python train.py --n_layer=13 --d_model=256 --n_head=4 --n_kv_head=4 --head_dim=64 --d_mlp=1024 --vocab_size=8192 --activation="gelu" --norm="layernorm" --norm_place="pre" --norm_eps=1e-05 --positions="learned" --qk_norm=false --attn_scale=0.125 --bias="qkv" --tie_embeddings=true --parallel_block=false --init="normal" --init_std_qkv=0.0264 --init_std_o=0.00517 --init_std_up=0.0264 --init_std_down=0.00517 --optimizer="muon_variant" --lr=0.00611 --lr_mult_qkv=0.4 --lr_mult_down=3.0 --lr_head=0.00549 --warmup_steps=200 --schedule="wsd" --decay_fraction=1.0 --decay_shape="pow" --final_lr_fraction=0.1 --batch_tokens=32768 --seq_len=384 --doc_mask=true --train_tokens=353500000 --steps=10788 --dataset="wikipedia_en"
MLP neurons of a small language model. Each row is named by its layer, matrix (up: input weights; down: output weights) and neuron, and shows model dimensions 32-95. Each number is 128 + 24 x the weight over its row's rms, rounded and kept within 0 to 255.
After each neuron's rows, "fires on" lists the tokens most often at its 100 highest values on Wikipedia text that the model never trained on. A number after a token or word is its count.

L9.up500 [131 141 111 128 124 122 136 117 162 148 179  86 157 151 109 121 116 119 113 132 126 130 116 142 119 152 135  97 132 137 146  92  96 146 130 155 134 118  97 132 119 141 116 120 135 142 103 143 131 137 105 117 136  96 120  92 120 114 133 110 113 149 108  76]
L9.down500 [141 125 106 155  59 120  96 152 142  86 132 128 108 101 128 127 145 148 186 119 141 126 176 166 127 108  98 137 127 118  98 143 150 162 131 126  87 150 177 125 147 176 133 122  94 117 104  90 128 103  93 132 107 169 124 130  92 135 152 144 150 123 101  91]
fires on: "," 28, " Man" 8, " San" 6, "ga" 6, "7" 5

L9.up704 [126 112 104 141 125 106 139  92 123 128 147  98 133 136 120  94 138 135 131 148 108 167 121 144 123 138 115 122 114 140 117 105 161 158 108 133 156 140 128  71 132 163 125 125  99 140 106  88 174 174 174 146 123 145 116 139 161 133 126 109  79 108 124 154]
L9.down704 [137 130 146 136 154 116 162 171 121 121 113 199 158 151 133 135 128 131 104 158 116 119 127 138 130 135 123 131  96 156 147 108 123 151 141  83  96 151 155 132 153 154 159 109 136 141 177 104 133 150 139 143 151 158 140 113 139 163 115 145 136  77 127 157]
fires on: "==" 26, "hi" 15, " pro" 11, " Sa" 4, "li" 4, "-" 4

L8.up571 [116 130 120 110  73 106 111 112 124 109 151 137 155 121 163 147 102 125 103 118 140  85 138  90 143 141 111 136 104 114 147 149 158 171 110 143  75 123 128 136 150 136  97 131  93 130 104 104 129 128 107 127 117 133 115 105 116 116 127 131 131 197 143 171]
L8.down571 [140 113 132 159 123 157 149 137 113 136 156 147 151 102 125 151 150 139 121 116 115 135 111 133 133 117 152 107 171 104 110 138 152 157 136  81 108 155 125 117 162 119 142 150 149 121 137 129 144 142 157 108 107 134 125 171 108 115 137 125 143 148 120 131]
fires on: "," 43, ":" 8, " a" 7, " the" 5, "-" 5, " that" 5

L6.up896 [108 126 129 137 119 126 148 154 132 111 156 116  91  93 135 111 126 141  98 103 125 121 119 123 143 164 144 153  78 125 140 138  89 108 133 144 113 140 125 126 144 145 163 143 128 142 153 150 104 123 170 124 172  71 115 109 133 120 114 101 132 101 139 149]
L6.down896 [160 192 141 139  87 113 134 106 148 154 117 110 143  97  89 137 112 161  94 139 133 130 136 145 124  95  88 158 181  87 147 104 163 119 124 138 128 193 144 113 113 129  89  97 142 103 147 149 132 111 127 122  62 125 179 129 152 117 157 133 108 132  91 133]
fires on: "1" 33, "9" 24, " of" 6, "0" 5, "5" 4

L9.up39 [136 134 138 120  77 122 142 149 150 139 161 139 102 101 145 158 156 125 152 124 140 120 113 104 111 143  97 148  79 120 100 181 120 179 135 129 125 138 148 139  81 163 149 129 134 110  99 101 137 115 108 131 150  87 109 146 111 118 152  99 172 129 101 105]
L9.down39 [124  92  91 112 142 109  83 124 106 114 162 124 134  64 169  93 139 128 164 137 108 145 120 140 150  96 129 117 149 118 162 135 107 109 109 137  88 129 120 148 161  96 121 122 112 120 135 142 120  91 157  75  73 134 144 142 138 151 112 137 107 146 129 133]
fires on: "." 34, ":" 14, " |" 10, "-" 8, " New" 4

L9.up282 [126  99 137 128 155  85 131  84 152 180 132 146 127  78 136  85 140 115 104 125 166 147 126 169 121  88 178  87  87 139 131 163 140 174 155 124 107 121 148 158 161 123 148 146 148 139 143 127 142 113 114 116 145 119 135 147 121 127 117 149 100 101 130 134]
L9.down282 [104 114 156 121 113 153  95 115 133 115 123 131  92 100 142 173 157 155 163 131 173 163 120 115 101 136 116 182 151 141 109 163 153 143 155 124 166 152 117 154 138 128  94 140 126 129 118 104 160 153 145 148 143 151 141 123 149 115 111 123  98  76 145 111]
fires on: " in" 46, " In" 16, " of" 14, " con" 7, " per" 5, " H" 4

L10.up846 [ 83 123  70 125 101 134 135 104 163 132 145 133 156 107 114 144 101 154 115 146 135 127  76 120 127 164 141 139  82 119 128 109 104 134 149 164 107 159 122 196 151 133 122 131 142 129 111 164 137 138 122 140 117  82 125 123 151 122 139 174 154 139 136 144]
L10.down846 [144 110 112 132  76 117 112 165 133  91 125 137 105 148  91 121  91  94 126 159 157 153 166 112 118  85 146 152 147 125 121 163 138 162 127  94 107 111 130 134 129 170 148 114 111 101 161 143 165  81 111  95 130 178 117 120 118 133  93 123 133 127 139 149]
fires on: "," 74, " by" 11, " By" 4

L9.up875 [ 92 139 118  99 109 143 158 161  97 138 150 141 147 104 126 142 136 111 130 108 112 129 110  89 109 146  87 178 136 138 149 182 105 178 125 142 141  90 151 132 123 132 154 109 114 129 148 114 117 134 113  96 146 106 122 120 160  93  93 142 137 110  56 149]
L9.down875 [127 100 150 154 123 124  76  89 124 105 165 137 199 155 153 105 113 100  95 125 100 108 187 151  92  88 104 183 170 144 124 149  94 132 115 125 148 160  87 144 115 141  94 142 142 120 141 119 157 103 140 139 138 140 111 132 137 115 104 100 121 153  96 108]
fires on: " at" 28, " from" 24, ":" 15, " in" 11, " on" 4

L9.up889 [104 116 101 146  66 104 160  88 161 120 130 134 109 107 116 120  98 140 154 121  94 120 135 114  93 105 129 161  82 112 131 157  78 149 128 132 151 141 200 122  86 130 154 142 139 113 109 147 131 115 108 138 135  68 108 161 121 119 126 116 107 116  94 116]
L9.down889 [107 117  95 120 104 130 136 113 115 104 179 140 149 119 124 120 114 132 135 135 127 125 127 130  98 143 135 123 167 127 138 158 113 145 122 128  96 123 149 129 174 123 155 157 155 113 156 150 155 122 128 151 177  71 130 107 122 165 117 104 139 116  68 102]
fires on: " |" 27, " at" 11, " –" 10, "|" 6, " in" 5

L3.up1021 [ 74 164  99 129  78 119 155 112 164 100 139 115 143 123 133 142  66 109 175 138 100 105 135 111 115 131  69 138 124 135  89 125 148  92 168 102  82 123 135 163 132 117 154  69 158 134 113 133 159 142 113 133 164 146 165 163 107 123 113 134 148 125 136 154]
L3.down1021 [164 126 127 126 140 127 100 119 102  99 115  94 130 101 148 140 179 135 119 111 172 121 134  86 142 123 142 138 152 124 129 130  94 121 108 103 123  94 129 149 173 121  99 117  98 106  58 133 151 114 148 121  84  79  96 117  95 135 141 149 150  85 113 121]
fires on: " as" 19, " so" 14, "ally" 7, "ario" 6, "y" 5

L2.up50 [116 141 110 180 172 136 144 137 100 128 122 120 136 147  89 157 175 148 128 165 149 144 123 107 157 119  79 154 140 142 130 129 119 121  91 140 120  96 104 167 146 142 146 102 141 151  98 144  91 152 108 128 132 129 151 159 100 164 158 100  96 118 141 134]
L2.down50 [ 84 122 138 150 162 126 148 172 131 136 181 128 129 151 126 144  93 125 114 126 130  95 112 181 105 167 125 135 140 122 122 169 195 125 170 109 137 159 119 112 123  93 130 115 101 143 127 104 138  85 142 137 146 167 122 142  96 146 139 125 119 107  79 114]
fires on: "–" 23, " at" 11, " FW" 9, " /" 8, " Football" 6

L6.up690 [122 160 163 141 130 137 117 114 144 119 110 104  62 162  79 104 129 146  98 127 108 105 142 114 120  89 161 137 127 154 105 157 158  97 118 159 131 118 139 140 142 137 161  80 154 168 139 115 113 131 171 103 131  91  82 143 140 128 116 119 128 123 105 181]
L6.down690 [106 139 161 143 101 131 142 147 103 143 122 117 130 141 114 137 147 107 131 119 117 100 157 122  96 129 149 157 145 163 108 170 174 118  99 123 148 128 132 158 114  90 165 112 108 127 135 124 121 150 119 160 158 126 161 138 131 100 166 142 146 119 120 144]
fires on: " |" 43, " " 17, "\n" 17, "1" 4

L9.up902 [105 102 143 166 121 103 127 115 133 130 136  62 131 158 152 131 111 130  96 139 160 127 120 137 111 104 160 138 103 124 133 166 116 153 149 131 120 115 125 115  94 137 131 149 118 158 121 175 109 116 127 165 126 116 144 172 150 159 131 134 133 134 142 112]
L9.down902 [152 129 112 119 106 110 130 115 163 138 141 108 156  91 163 109 145 143 127 145 142 168 111 173 116 175  80 147  77 101 116 114 124 152 125 106 106 110 116 117 148 148  90 128 158 117 138 113 163  99 102 150 139 184 138 135  87 122 110 150 119 144 154 147]
fires on: " In" 32, " in" 26, "-" 12, "In" 8, "ing" 5

L3.up704 [164 102 101  73 120 157 127 141 111  76 114 132 127 104  83 111 106 109 134 154 120 122 147 147 141 174 116 149 132 129 116 131 128 132 170 173  98 115 120 157  93 137 152 102 146  82 116  77 131 145 171 157 136 134 151 153 120 169 115 130 142 109 110 101]
L3.down704 [105 141 113 142 132 108 123 122 161 144 146 125 140 128 164 105 146 118 154 119  89 137 137 184 167 143 119 177 100 138  94 113 137 140 123 103 115 165 176 104 139 113 109 144 124 173 134  92 112 105 126 124 115 167 154 127 161  76 162 161 105 150 124 133]
fires on: "ed" 18, " with" 11, " to" 11, "tor" 8, " by" 7, " son" 5

L6.up827 [130 112 132 149 172 118 131 112 164  83 116 134 121 121 119 127  59 111 117  92 133  97 126 100 134 149 142 128 135 145 103 152 127  84 128 138 142 106 161 154 106 126 110 129 138 162 136 142 121  91 117 144 151 146  88 122 151  98 154 101 128 127 142 160]
L6.down827 [159 175  93 110 139 132 117 113  93 112  94  69 154 125  98 116 148  85 156  56 115 161 142 117 126 126 111 133 138 123 166 141 141 133 136 111  94 128 143 103 162 163 131 126 167 139 128 157  96 118 130 154 130 125  93 111 163 157 112 157 110  83 136 127]
fires on: "\n" 18, "ro" 9, " North" 8, "r" 7, " South" 7, " player" 6

L9.up322 [ 96 114 190  93  99 139 196  89 163  97 120 128 195 127 158 103 116 132 117 123 182 146 126 138 107 142 101 110 143 107 152 113 104 139 147 141 119 134 125 126 177 121 147 141 142 150 156 126 116  99 133 146 124 115 138 133 131 140 150 160 136 109 165 103]
L9.down322 [143  64 123  92  96 110 135 120 118 132 115 132 141 109 134 148 143 100 186 113 185 170 141  92 164 153 106 173  97 118 119 147 122 149 142 123 135 130 129 154 151 137 112 114 168 158 115  82  91 123 142 102 113 135 133  92  69 154  94 173  77 140 156 128]
fires on: " in" 57, "In" 20, "in" 7, " " 5, " In" 4, "9" 4

L10.up611 [149 153 155 146 131 125 132  87  95  96  68  78 131 119 168 119 111 183 124 100 133 110 145 147 153 139 116 140 146 134 159 175 125 114 134 138 126  85 127 153 116 111 140 152 131 125 113 116  67 152 137 103 127 116 177 129 140 127 153 149 169 119  82 107]
L10.down611 [169 160 169 125 138 129 158 118 151 112 154 134 154 128 108 164 131 141 141 104 113 138 102 119 127  96  90 134 156 103 157 135 110 114 121 134 116 144 119 162  80 135 126 111  93 149  98 106 179 100 139 134 148 135 138 138  95 139 138 162 116 162 126 125]
fires on: " St" 28, " L" 6, " E" 6, " O" 5, " B" 5

L6.up466 [ 98 159 120 146 124 126 115  92 152 109 148 172  89 130  75 111 132 146  96 108  93 102 126  78 146 102 133 136 104 108 146 120 123 108 136 144 118 138 139 146 123 156 115 122 102 141 112 162  92 106 150 152 161 100 121  81 154 137 121 134 145 121 151 173]
L6.down466 [101 105 152 107 142 150 108 111  70 132  75 123 145 100 177 166  76 170 151 138 137 126 118 160 118 128  81 156 100 110  74 115 120 110 112 134 132 148 105 159 147 126 116  92  99 122 117 115 134 165 113 119  95 146 120 184 133  94 186 119 128 130 124  97]
fires on: "9" 51, "2" 36, "1" 7

L3.up551 [121 165 144 152 159 137 129 145 121 151 134 117 161 112 143 161 112 155 125 146 133 123 141 131 136 140 108 162 104 117 136 136 145 136 136 148 112 149 136 153 140 105 104 126 166  99 104 133 117 148 152 122 114 137 125 152 123 114 146 120 133 174 144 144]
L3.down551 [147 101  95 145 126 142 160 148 123 159 114 109 135 120 120 127 138 145 140 130 157 162 176 128 102 124 141  90 142 161 132 141 144  85 128  81 100 106 127 128 136 136 166 152 100 156 128  79  88 128 133 125 122 125 120 106 108 107 181 163  90 119 142 151]
fires on: ":" 21, ")" 19, " " 18, ";" 11, " was" 5, " and" 5

L3.up419 [166 122 107 112  79 140 135 128 159 138 138 137 138 120 133 137  94 160 162 106  98 135 109  97 105 111  92 150 138 143 116 134 113 135 132 126  95 125 127  94 170  99 100  93 134 104 123 131 160 120 104 138 143 138 131 139 128 111 175 136 122 150 101 160]
L3.down419 [109 118 156  90 159 167 129 183 105 134 135 132 119 115 143 132 162 139 110 111 146 175  92 141 152  95 104 113 108 108 124 139  74 111 115 103 118 134  90 112 164 123  93 134  90 120 132 130 157 154 129 123 103  94 144 110 144 152  87 103  93 116 155 140]
fires on: "y" 23, ":" 16, " /" 10, " as" 7, " or" 6, "-" 4

L3.up496 [119  82 147 109 122 153 147  97 137  98 101 127 147 111 109 109 125  68 128 145  57 101 107 111 180 162 151 123 129 132 138 137 125 139 151 112 116 132 100 106 139 153 132 146 119 140 184 127 148 134 179 164 165 115 126 154 153 133 112 106 147 127 153 124]
L3.down496 [115 133 130 147 138  79 131 128  71 168 145 142 144 108 137 115 114 130 131 104 108 124 120 144 118 137 133 110 134 100 140 111 163 145 126 165 122 166 122 125 133 125 123  97 117 153 109 101 158 146 121 134 145 164  98 149 121 125 155 167  86 152 160 134]
fires on: " to" 18, " and" 15, " for" 8, " or" 8, " km" 6, " with" 5